config.toml
head_dim = 32
intermediate_size = 576
vocab_size = 32000
norm_place = "pre"
attn_scale = 0.177
bias = "none"
init_std_o = 0.0327
optimizer = "muon_variant"
beta1 = 0.95
warmup_steps = 200
max_seq_len = 1024
train_tokens = 379600000
MLP neurons of a small language model. Each row is named by its layer, matrix (gate and up: input weights) and neuron, and shows model dimensions 272-335. Each number is 50 + 15 x the weight over its row's rms, rounded and kept within 0 to 99. A neuron's up and down rows have the sign that makes its largest values positive.
Before each neuron's rows, "fires in" lists the words (lower case) most often at its 100 highest values on Wikipedia text that the model never trained on; "fires on" lists the tokens most often at its 100 highest values on Wikipedia text that the model never trained on.

fires in: "of", "for", "on", "sent"
fires on: " of", " for", " on", "ous", " sent"
L10.gate382:43 50 55 59 59 37 63 54 43 41 78 47 31 40 43 48 76 65 42 63 59 31 64 41 43 50 50 28 74 49 47 86 54 35 53 52 62 59 41 53 55 72 42 55 74 41 62 56 58 39 45 64 57 62 78 10 45 46 58 38 51 82 61 62
L10.up382:47 46 47 44 51 45 39 61 54 61 70 34 41 73 39 51 56 55 43 33 32 49 59 47 52 67 32 78 25 62 62 76 63 84 92 63 51 31 55 15 51 57 50 52 43 57 44 60 51 62 53 55 35 55 94 36 76 52 75 26 37 36 34 63

fires in: "that", "about"
fires on: " that", " about"
L3.gate478:57 44 76 63 55 53 62 57 16 30 18 54 37 59 18 54 67 55 33 43 53 62 52 33 26 18 60 21 54 44 43 51 30 70 61 51 39 42 54 62 46 51 35 41 30 72 56 46 64 31 56 15 46 56 59 47 43 45 57 61 47 59 52 76
L3.up478:55 71 35 58 57 42 64 37 18 51 57 67 65 52 43 24 66 62 58 41 46 64 62 57 37 53 57 67 44 53 64 46 48 78 74 31 82 50 36 43 65 63 40 37 61 61 32 43 43 53 67 65 48 73 20 26 50 61 53 46 50 32 51 65

fires in: "won", "lost", "win", "losing", "winning"
fires on: " won", " lost", " win", " losing"
L3.gate399:79 44 25 61 66 25 54 55 46 58 56 56 79 64 61 53 78 55 42 49 34 41 64 62 55 34 36 31 62 37 65 49 48 86 53 48 69 66 48 56 64 55 51 53 74 86 30 50 62 48 40 30 44 44 54 60 54 58 57 75 58 36 28 25
L3.up399:46 37 58 74 55 36 60 31 59 61 49 40 46 65 57 42 52 45 64 39 50 41 41 26 44 57 26 49 66 45 15 40 72 85 62 41 46 60 57 70 69 20 47 25 57 53 29 47 56 68 74 48 51 29 50 46 48 59 53 59 23 27 58 56

fires in: "the", "he", "it", "only", "they"
fires on: " the", " he", " it", " only", " they"
L5.gate483:34 48 72 27 42 53 40 42 46 47 60 33 29 66 67 61 46 22 30 40 59 46 47 35 25 54 53 63 49 58 38 21 54 75 55 56 53 47 43 56 34 36 23 22 46 36 47 32 41 52 39 46 62 51 21 57 52 71 72 62 21 59 21 63
L5.up483:58 65 54 17 47 58 44 38 47 61 69 42 61 82 60 71 33 05 43 52 59 55 44 35 44 42 48 07 21 56 57 30 62 59 53 34 37 69 45 51 41 12 72 56 50 45 50 51 28 46 48 73 59 60 42 17 63 27 81 62 35 57 67 36

fires in: "no", "a", "his", "would", "their", "her"
fires on: " No", " his", " a", " would", "A", " A"
L10.gate287:45 45 47 68 70 42 59 73 33 70 55 28 31 37 32 49 40 45 54 35 48 46 51 51 77 77 56 50 53 41 61 57 82 43 53 68 39 56 48 67 52 19 47 46 55 68 63 45 34 64 61 59 54 56 51 48 72 39 58 37 33 61 32 27
L10.up287:57 65 43 57 78 60 37 47 74 66 67 42 62 49 45 62 59 25 56 44 79 37 40 40 46 25 47 76 27 51 72 27 53 76 24 72 42 75 39 66 35 62 11 79 64 62 64 18 85 55 51 51 43 30 53 68 41 50 43 40 67 43 31 38

fires in: "to", "was", "him", "were"
fires on: " to", " was", " him", " were"
L18.gate12:65 57 64 43 57 44 61 44 79 22 50 61 71 64 86 37 36 23 33 39 38 61 80 37 60 47 56 63 43 44 50 55 57 41 74 48 58 67 43 87 60 71 54 59 71 20 47 49 59 74 18 42 45 36 53 51 32 48 47 40 60 21 60 80
L18.up12:56 68 28 48 25 55 55 51 64 57 74 21 52 46 27 42 25 39 36 52 39 58 37 40 79 41 29 70 42 58 16 43 21 62 78 38 31 59 32 39 61 53 65 80 36 53 32 47 65 53 32 64 21 68 36 46 51 40 52 44 22 68 52 49

fires in: "of", "that", "between", "were"
fires on: " of", " that", " between", " were", "st"
L2.gate548:43 47 51 55 38 65 34 56 64 40 30 55 63 39 56 65 57 50 30 86 51 48 22 47 43 69 52 42 54 92 45 36 45 52 55 74 25 48 75 54 54 45 50 49 66 41 78 56 62 44 64 31 59 48 41 53 52 69 41 45 69 81 78 58
L2.up548:19 57 49 49 32 57 50 77 60 40 71 25 56 64 52 60 30 67 64 55 53 36 41 34 61 62 53 68 59 38 55 70 65 73 43 52 43 21 80 56 75 78 59 50 38 50 41 51 44 53 39 46 49 48 57 56 43 58 53 69 70 47 91 62

fires in: "by", "to", "on", "for"
fires on: " by", " to", " on", " for"
L5.gate471:34 52 50 47 47 18 69 53 63 54 53 39 57 54 36 60 29 45 49 48 38 33 71 60 29 36 59 54 56 43 68 58 14 43 56 56 46 60 76 36 57 28 51 62 72 50 62 35 58 61 58 49 28 35 43 45 58 50 67 42 51 59 46 51
L5.up471:46 46 27 35 56 52 64 33 74 72 49 72 32 42 47 33 17 52 20 54 63 31 61 46 43 36 57 69 58 40 36 95 27 62 28 51 42 59 49 51 59 32 42 48 55 38 64 62 68 59 67 30 66 50 34 24 70 48 56 49 53 34 62 54

fires in: "of", "with", "by", "for", "between", "the"
fires on: " of", " with", " by", " for", " between", " the"
L5.gate464:52 56 44 41 62 69 45 61 62 35 40 52 56 74 77 65 54 55 46 54 42 46 44 88 43 39 51 59 48 49 62 61 51 24 34 47 50 48 67 48 32 22 51 40 65 28 70 34 44 31 56 48 52 57 25 51 43 45 49 69 36 70 35 67
L5.up464:27 19 51 58 54 64 57 53 50 56 34 67 32 33 61 18 63 59 31 75 59 28 63 58 11 35 81 47 49 40 71 64 36 70 45 40 56 48 51 66 63 59 58 47 68 18 58 85 57 39 58 58 27 46 46 54 40 47 53 33 53 66 30 29

fires in: "was", "first", "were"
fires on: " was", " were", " first"
L14.gate480:46 52 46 68 36 60 58 82 32 48 48 66 30 52 43 49 76 34 45 65 32 55 52 28 40 56 55 78 20 51 42 38 40 51 52 56 50 39 59 44 33 30 64 34 29 64 75 46 99 52 48 35 37 58 69 69 46 48 47 84 67 43 53 27
L14.up480:58 37 42 45 14 43 47 51 44 36 52 42 44 55 61 54 64 59 31 57 42 28 67 49 39 60 35 38 56 47 45 65 41 51 49 69 52 43 47 28 64 33 48 32 38 63 45 49 51 68 49 41 78 40 51 18 55 06 53 44 57 36 36 50

fires in: "he", "they", "this", "his", "she", "the"
fires on: " he", " they", " she", " this", " the"
L5.gate73:61 43 44 37 37 46 66 35 40 45 45 56 39 38 56 72 63 13 36 52 89 53 40 55 18 54 51 35 32 61 61 29 47 52 42 49 67 43 41 47 16 40 64 59 55 50 34 33 81 66 43 11 58 22 55 47 79 75 47 63 36 60 49 34
L5.up73:72 40 34 44 49 42 30 38 43 52 44 57 34 36 65 85 60 59 77 53 79 62 39 68 61 27 70 31 23 56 41 50 31 48 53 65 39 53 38 35 63 54 70 43 45 63 52 54 63 55 43 45 57 36 48 39 48 42 35 69 51 68 68 38

fires in: "was", "went", "is", "go", "s", "be"
fires on: " was", " went", " is", " go", "s", " be"
L2.gate404:68 53 40 67 99 42 83 42 41 39 64 67 53 85 34 51 82 62 61 48 38 45 48 52 59 57 27 74 33 61 48 42 51 29 50 72 50 50 74 40 56 30 42 49 41 53 85 32 68 49 42 45 54 47 38 57 40 72 54 67 64 57 64 67
L2.up404:53 31 75 62 56 55 46 59 36 48 52 28 73 47 40 39 58 61 21 29 30 56 35 58 48 41 47 32 17 54 48 27 57 35 49 72 33 20 31 59 65 32 32 57 56 49 70 58 31 37 67 49 26 66 27 41 60 52 75 55 69 59 60 56

fires in: "was", "she", "he", "a", "poe"
fires on: " was", " she", " he", " a", "e"
L15.gate202:51 55 46 58 48 58 79 64 51 49 42 46 52 57 39 90 54 59 66 39 47 47 44 60 52 35 29 45 68 61 31 46 15 45 71 68 24 74 70 42 47 54 54 39 51 62 37 46 85 30 31 47 48 76 37 47 41 36 47 81 61 36 57 30
L15.up202:34 37 61 26 37 24 52 62 71 70 31 70 75 47 43 49 47 60 34 64 62 30 63 58 57 54 33 38 89 52 44 53 42 61 50 71 50 47 75 41 29 49 43 28 62 29 39 44 57 41 81 40 63 43 24 62 47 36 42 43 20 33 51 68

fires in: "the", "s", "royal", "national"
fires on: " the", "s", " Royal", " The", " National"
L10.gate361:41 68 50 39 52 60 51 34 23 52 44 46 32 39 37 36 35 52 63 40 43 50 53 25 35 13 23 49 58 47 55 32 63 50 38 67 29 45 59 45 24 45 74 61 82 37 44 51 46 71 68 74 18 46 65 77 56 40 39 53 90 65 27 34
L10.up361:68 02 55 20 33 67 45 45 46 36 50 67 52 51 48 46 62 44 25 41 53 57 46 35 44 66 68 56 51 31 33 77 72 63 61 79 64 31 52 57 49 54 59 53 55 69 70 26 57 73 57 55 10 44 62 56 65 64 70 70 36 46 41 47

fires in: "with", "of", "on", "featuring"
fires on: " with", " of", " on", " featuring"
L7.gate0:64 75 60 61 59 12 30 55 45 44 66 53 68 45 43 48 61 50 37 47 46 34 49 73 73 74 47 29 56 45 68 45 27 43 55 40 60 43 39 60 47 72 58 63 64 66 50 00 50 38 46 65 48 42 63 79 39 60 54 71 44 56 31 66
L7.up0:59 73 47 53 40 52 53 45 37 32 60 78 34 59 61 57 63 59 68 32 52 52 49 37 39 62 75 39 38 64 50 68 49 93 49 84 42 72 33 30 41 56 47 32 54 56 33 36 34 67 44 62 79 35 40 51 44 60 54 54 27 35 54 78

fires in: "was", "be", "is", "as"
fires on: " was", " be", " as", " is", " been", " of"
L6.gate519:58 43 40 68 42 43 44 80 27 45 58 42 16 40 41 52 59 44 50 23 54 42 85 51 67 77 27 37 23 31 65 34 45 12 39 63 48 68 51 50 51 62 13 71 61 69 50 69 78 44 64 31 42 50 79 49 48 45 53 61 60 65 44 51
L6.up519:61 51 40 71 55 69 49 63 42 63 27 36 15 37 63 56 73 41 50 25 49 55 73 60 45 99 46 31 51 24 32 50 50 44 45 28 49 42 42 68 52 61 40 53 57 46 49 57 77 60 92 39 77 30 63 51 32 49 46 31 47 54 48 25

fires in: "state", "world", "country", "time", "notre"
fires on: " state", " country", " world", " State", " time", " Notre"
L3.gate228:62 61 53 43 47 60 56 58 59 55 22 41 37 14 25 44 43 45 57 64 73 66 71 65 41 45 49 54 39 42 63 47 61 28 47 51 17 46 35 48 57 43 48 88 65 44 93 75 33 41 38 53 53 44 48 31 85 42 33 67 71 75 42 60
L3.up228:51 59 36 59 51 49 41 57 60 74 39 33 50 52 55 48 59 70 39 48 48 66 51 53 41 55 36 43 65 45 40 16 59 17 37 77 47 40 42 64 38 39 13 34 55 59 61 32 60 62 41 48 33 60 74 46 50 35 54 55 77 14 60 48

fires in: "is", "are", "also", "still"
fires on: " is", " are", " also", " still"
L13.gate164:63 31 64 61 47 61 41 44 19 88 57 59 36 23 39 44 53 35 42 53 36 44 58 63 27 55 51 29 65 59 38 56 40 47 62 75 29 64 51 39 49 32 39 40 57 66 50 48 39 36 46 63 51 61 80 62 47 29 81 35 46 72 66 42
L13.up164:76 42 34 47 69 45 68 50 51 49 41 50 51 52 45 15 61 70 79 53 53 43 40 61 41 74 56 61 56 27 44 47 16 61 54 42 39 66 52 43 37 57 29 28 10 34 43 36 70 48 57 63 34 26 78 59 34 40 59 11 53 63 57 46

fires in: "of", "among"
fires on: " of", " among"
L4.gate78:53 36 42 26 69 50 56 70 37 36 36 60 37 28 62 36 54 58 57 25 48 47 25 36 63 39 48 52 43 45 50 78 51 35 53 70 48 59 19 59 57 43 57 67 70 54 46 58 31 38 67 46 40 60 52 48 56 49 71 50 59 35 47 53
L4.up78:33 30 28 51 16 51 74 42 67 51 39 48 57 47 42 57 64 35 61 50 44 40 65 79 55 31 46 65 30 72 58 53 56 61 62 37 75 40 46 11 64 32 54 44 55 48 47 40 47 34 32 66 48 25 66 24 23 89 51 24 57 50 60 56

fires in: "of", "from", "to", "by"
fires on: " of", " from", " to", " by"
L4.gate138:37 49 72 74 48 72 70 48 80 23 66 72 52 32 33 46 49 50 58 44 82 49 44 47 59 44 67 58 35 47 76 56 13 26 59 39 28 32 54 34 61 27 31 59 70 55 85 32 55 54 19 52 44 50 37 57 27 60 40 60 36 43 39 73
L4.up138:60 47 29 52 50 26 22 39 49 56 55 55 60 46 45 38 29 46 44 44 25 62 50 56 58 39 47 39 59 34 49 59 41 55 50 46 51 54 38 36 48 53 64 25 51 38 50 44 34 65 46 52 67 54 47 33 65 32 55 71 45 53 78 72

fires in: "is", "was", "be", "are", "not"
fires on: " is", " was", " be", " are", " not"
L14.gate299:57 48 38 69 74 55 49 57 43 48 44 47 16 29 46 48 71 68 40 53 74 40 58 69 47 57 53 32 44 75 44 60 64 44 74 43 40 55 39 40 52 61 39 52 38 90 49 54 92 51 67 54 60 68 44 59 52 61 52 62 49 58 74 64
L14.up299:82 61 55 61 51 62 44 15 33 60 52 49 44 30 64 51 00 63 49 63 54 66 67 80 24 56 53 62 55 51 56 30 34 34 28 43 57 70 24 70 27 52 53 49 59 55 54 61 43 52 55 55 42 32 69 47 30 34 51 21 07 50 39 59

fires in: "the", "s", "a", "mm"
fires on: " the", "s", " a", " mm"
L15.gate303:61 66 32 39 51 58 33 37 28 74 20 30 61 40 24 48 47 68 44 35 44 46 52 14 78 36 42 77 30 51 68 22 49 47 46 57 50 53 37 72 57 29 69 74 64 67 40 54 47 55 60 50 36 54 61 70 52 31 56 62 33 42 31 30
L15.up303:75 23 34 11 54 49 64 16 86 51 83 61 29 44 61 89 65 56 43 41 42 64 47 33 54 50 61 60 60 64 48 07 56 65 57 78 61 56 64 45 68 57 44 31 63 45 42 55 55 57 62 54 30 73 51 56 79 61 62 72 56 21 53 46

fires in: "was", "were"
fires on: " was", " were"
L10.gate335:41 21 35 24 49 42 49 56 65 42 41 46 39 44 65 48 64 39 04 68 69 67 72 15 56 65 49 65 71 46 24 67 61 57 53 82 53 29 38 71 58 50 77 55 59 56 63 41 56 48 49 17 51 50 33 40 53 59 55 39 57 30 57 74
L10.up335:38 47 67 37 41 48 59 50 75 13 74 55 55 49 52 39 53 41 56 60 51 51 43 58 70 76 35 42 66 39 36 35 42 50 43 56 49 60 68 43 46 70 71 60 52 30 50 57 25 46 68 48 26 38 38 42 59 61 56 65 50 65 34 58

fires in: "was", "were", "date", "also", "officially"
fires on: " was", "ri", " were", " also", " officially"
L14.gate533:20 45 86 48 62 24 50 48 43 20 64 80 30 54 58 35 56 37 25 47 42 43 44 39 37 61 34 52 43 74 47 60 57 55 76 55 52 31 49 48 71 41 62 66 75 36 55 15 65 39 52 38 26 12 55 21 47 36 68 67 50 38 58 49
L14.up533:90 64 53 60 49 57 45 35 90 37 34 51 58 52 52 22 84 42 49 54 41 37 82 64 62 68 29 52 61 46 70 71 57 32 48 79 31 45 71 63 43 52 33 42 62 42 50 52 55 47 45 71 48 42 70 22 62 39 45 25 44 40 26 72

fires in: "as", "what", "how", "that", "why"
fires on: " as", " what", " how", " that", " why"
L10.gate161:73 45 33 62 33 57 99 53 38 47 73 49 42 58 64 50 56 38 69 63 47 54 49 62 28 36 65 52 34 32 32 61 44 68 53 32 46 74 28 67 39 40 46 26 58 51 54 59 44 67 66 49 32 54 57 24 66 33 63 36 47 58 63 64
L10.up161:45 48 57 55 28 53 47 56 34 51 58 66 54 60 39 69 63 72 81 40 48 76 45 67 35 57 39 62 53 37 67 61 70 53 49 62 54 33 44 47 21 38 40 55 41 59 43 63 38 54 31 57 53 60 42 86 54 52 67 39 37 61 66 22

fires in: "a", "of"
fires on: " a", " of", "ing"
L6.gate269:51 41 43 43 68 44 17 56 59 34 50 66 41 54 51 50 48 53 50 56 66 39 32 34 22 50 47 48 52 43 69 76 62 43 56 37 92 44 53 67 57 43 70 37 62 51 52 56 36 34 59 46 43 45 57 57 53 57 63 53 59 45 35 78
L6.up269:70 43 48 46 27 51 40 73 34 43 41 30 40 33 36 74 43 46 75 52 21 44 59 48 50 68 35 48 49 51 27 64 69 65 43 25 71 20 45 47 51 52 59 62 34 32 44 66 30 63 56 55 68 55 77 45 48 50 63 38 44 87 32 59

fires in: "round", "final", "finals", "trial", "game"
fires on: " round", " final", " trial", " game", "finals"
L10.gate277:36 49 78 41 73 52 56 35 39 40 66 43 49 41 28 44 68 94 29 73 34 45 62 39 53 74 48 43 40 44 63 40 64 53 50 54 38 62 44 53 51 32 62 48 34 34 59 45 58 55 68 31 37 61 79 69 37 60 56 42 43 34 56 18
L10.up277:07 48 75 75 25 59 59 40 31 51 46 35 48 42 58 46 58 14 33 64 44 65 54 43 41 56 38 55 19 29 68 61 38 55 49 70 56 37 47 38 32 32 46 53 60 65 21 42 50 29 40 44 48 55 86 68 19 23 27 54 59 50 28 50

fires in: "more", "of", "in", "less", "new"
fires on: " more", " of", " in", " More", " less"
L3.gate414:53 74 35 65 96 44 30 38 53 61 65 29 90 24 75 32 46 56 06 33 37 35 43 35 53 78 55 52 20 45 49 44 32 67 57 66 78 32 44 48 36 48 41 43 47 60 38 28 48 31 56 57 36 55 46 36 43 48 55 45 56 49 50 60
L3.up414:85 63 30 47 56 18 30 50 80 52 44 36 58 53 49 51 39 35 45 29 53 41 67 68 44 48 61 40 46 71 14 34 58 50 54 41 76 56 48 74 48 55 48 48 58 20 63 39 63 23 44 34 53 53 20 40 41 45 60 54 58 64 20 51

fires in: "there", "number", "causing"
fires on: " there", " There", " number", "There", " caus", " son"
L3.gate327:61 47 50 57 19 60 43 42 42 55 61 33 34 47 50 52 49 62 44 53 61 54 51 35 45 38 33 34 53 68 52 47 49 44 73 56 71 60 61 64 41 43 47 42 78 45 54 40 48 53 32 44 45 71 29 44 52 60 78 64 37 24 51 33
L3.up327:48 54 48 39 43 37 49 39 71 41 61 59 56 23 68 63 73 51 56 50 39 51 35 58 49 49 49 66 44 55 52 54 72 21 37 45 39 33 38 54 43 75 43 50 65 38 67 72 39 19 48 19 53 31 51 43 56 45 53 48 61 62 45 55

fires in: "country", "state", "countries", "by", "language"
fires on: " country", " Country", " State", " Countries", "me"
L2.gate127:50 65 75 67 57 78 56 87 49 41 26 40 49 47 41 61 83 30 52 39 45 62 56 17 61 47 51 35 55 25 51 51 70 41 36 51 53 65 38 28 43 37 63 72 57 43 66 67 49 25 44 63 45 59 38 60 72 64 63 29 61 72 59 39
L2.up127:71 41 54 33 57 33 43 54 63 63 48 52 29 52 47 44 66 56 23 31 43 63 56 80 48 31 45 26 72 65 38 40 47 45 71 30 42 72 32 42 72 41 65 51 52 31 91 39 59 42 49 46 46 40 36 58 60 54 38 61 65 72 83 62

fires in: "to", "his", "before", "her"
fires on: " to", " his", " before", " her"
L5.gate437:27 59 54 54 85 45 73 82 42 47 46 46 62 79 29 41 48 35 62 54 19 39 66 61 38 54 53 58 31 46 28 43 66 74 57 59 71 54 34 60 47 42 47 46 30 76 48 55 50 47 68 43 27 54 46 35 56 63 71 50 43 57 63 42
L5.up437:61 43 55 53 43 69 64 74 76 48 39 27 53 32 30 57 28 50 48 52 67 81 54 52 70 42 51 51 78 54 48 78 35 58 47 83 22 54 58 66 55 62 37 53 37 70 72 57 62 39 59 43 58 36 50 51 61 37 44 66 80 25 63 54

fires in: "london", "lost", "losing", "northcote", "bristol"
fires on: " London", " lost", " losing", "cote", " Bristol", " Bolton"
L2.gate149:66 75 47 49 85 55 89 32 61 73 50 43 58 47 65 51 58 46 58 56 66 72 45 29 60 72 55 61 45 80 40 38 53 57 42 48 48 62 46 43 61 61 53 31 55 70 30 40 81 38 42 62 49 55 33 59 50 39 40 73 59 46 56 44
L2.up149:26 76 39 52 37 31 54 40 79 56 73 44 30 65 64 66 48 35 57 45 56 45 49 45 33 61 61 37 33 38 36 67 79 44 31 35 35 57 61 52 48 11 41 27 36 26 53 63 70 47 37 49 57 33 35 57 61 33 52 47 52 48 46 77

fires in: "as", "being", "be", "despite", "to", "for"
fires on: " as", " being", " be", " to", " for", " despite"
L5.gate113:31 62 52 33 38 34 39 48 24 40 48 34 38 56 59 34 69 47 27 51 32 39 81 43 59 66 42 55 61 47 56 20 52 70 53 55 59 40 41 88 56 28 56 57 56 47 83 53 65 64 54 30 47 34 57 09 28 44 32 27 47 53 54 43
L5.up113:53 27 54 38 47 14 57 40 46 59 43 41 28 60 38 32 34 42 49 48 54 27 69 35 22 62 24 78 56 75 61 51 40 62 43 41 97 63 56 75 50 57 72 64 76 39 36 52 74 54 52 38 42 47 38 32 43 85 43 61 89 18 48 52

fires in: "that", "of", "about", "on", "to", "for"
fires on: " that", " of", " about", " on", " to", " for"
L6.gate173:49 63 48 62 65 62 41 44 42 48 49 32 66 60 64 59 52 59 47 52 66 63 52 53 62 51 53 30 66 47 59 37 35 65 65 42 77 41 55 55 30 50 48 25 51 50 34 51 41 62 37 38 38 34 52 17 59 64 67 71 62 42 59 64
L6.up173:74 58 48 38 35 44 79 45 43 58 24 54 80 56 49 24 47 61 54 52 69 55 35 56 43 23 85 50 47 61 96 56 48 97 34 33 49 46 43 50 49 36 50 20 53 60 34 38 40 40 55 40 57 31 59 40 32 50 60 67 47 43 59 47

fires in: "of", "among"
fires on: " of"
L5.gate299:34 71 31 47 27 42 25 55 26 33 30 24 55 59 34 54 52 65 56 29 10 56 44 56 49 54 37 54 17 56 36 46 76 34 62 46 37 58 50 45 46 45 19 40 67 58 38 41 43 12 38 60 16 54 32 26 46 62 38 61 38 42 47 59
L5.up299:46 44 18 35 45 54 51 59 49 75 56 39 38 54 43 52 56 69 44 43 46 55 35 49 47 62 31 76 36 59 54 51 74 54 34 34 60 64 48 28 46 33 58 22 60 57 40 44 38 55 46 62 18 36 53 23 39 53 35 23 38 45 24 68

fires in: "to", "as", "in", "that", "for"
fires on: " to", " as", " in", " that", " for"
L5.gate19:46 39 54 40 50 86 48 63 46 71 30 49 55 85 29 35 57 38 58 36 44 36 36 41 52 50 48 74 32 53 37 35 44 59 45 32 38 47 19 24 50 35 41 49 46 56 55 45 77 46 49 28 49 36 37 51 61 41 54 55 31 64 41 56
L5.up19:39 18 51 46 44 56 78 52 77 37 56 59 42 46 51 45 29 66 80 28 61 65 58 65 57 61 38 29 56 84 59 72 77 40 30 77 45 38 45 72 25 76 39 65 57 48 65 49 44 37 47 41 48 53 34 51 61 59 55 18 41 46 76 38

fires in: "was", "is", "at", "1"
fires on: " was", " is", " at", " 1"
L15.gate353:56 52 47 50 55 49 54 52 37 29 40 79 29 26 54 39 43 54 64 32 64 44 56 69 72 29 41 75 51 55 34 59 89 64 47 81 51 36 82 31 44 65 43 52 54 68 82 62 71 45 50 46 41 43 24 51 17 70 31 63 68 56 81 41
L15.up353:40 34 38 46 73 44 53 42 16 82 62 47 73 52 59 41 34 40 44 52 58 19 50 38 39 55 50 49 28 42 35 58 51 59 36 61 83 53 46 34 32 39 46 55 57 61 33 44 76 45 86 39 45 75 67 70 36 32 89 37 48 51 67 67

fires in: "has", "of", "more", "no", "with"
fires on: " has", " of", "s", " more", " lack", " with"
L3.gate173:37 53 58 57 78 18 48 52 67 56 33 46 52 41 67 34 54 39 30 66 58 51 59 18 43 59 36 50 28 38 49 49 69 48 28 58 45 61 50 48 63 34 29 57 26 44 57 50 51 46 56 51 27 39 55 43 59 46 42 55 64 64 43 57
L3.up173:51 66 30 29 50 22 27 43 35 48 44 37 48 62 45 50 42 51 42 45 56 42 65 31 46 52 51 15 53 50 40 28 44 59 53 46 59 63 54 60 17 73 29 53 52 20 46 29 25 50 39 52 26 45 56 68 43 61 28 49 90 56 53 42

fires in: "of", "to", "by", "causing"
fires on: " of", " to", " by", "ing"
L2.gate50:61 62 45 46 23 49 69 56 60 54 60 64 52 74 65 56 57 51 75 31 57 57 33 50 65 64 44 31 44 69 46 35 48 59 40 29 60 30 40 30 48 20 49 34 57 54 41 54 20 56 69 56 60 71 33 29 65 62 56 42 61 44 50 52
L2.up50:57 55 58 34 50 61 61 51 70 50 58 48 57 56 44 71 41 74 43 47 51 27 58 20 46 52 37 40 56 58 72 63 21 55 70 27 42 65 50 56 81 38 54 32 65 40 70 65 53 38 77 32 36 27 52 35 47 63 42 69 55 57 56 54

fires in: "in", "there", "so"
fires on: " in", " there", " There", " so"
L2.gate490:28 50 49 41 43 55 63 38 45 69 39 56 79 51 59 82 31 72 50 61 53 50 24 58 56 42 35 18 36 48 24 25 67 40 57 55 52 27 54 70 30 46 71 65 67 51 73 34 39 22 32 52 42 38 16 45 60 22 51 34 38 60 73 48
L2.up490:54 45 70 63 53 23 74 60 42 42 44 52 48 54 55 49 65 52 54 49 51 51 34 88 35 72 40 48 40 52 43 45 36 19 40 45 30 30 65 70 28 67 39 60 38 48 38 55 13 38 35 36 26 37 40 82 62 24 56 07 55 40 77 45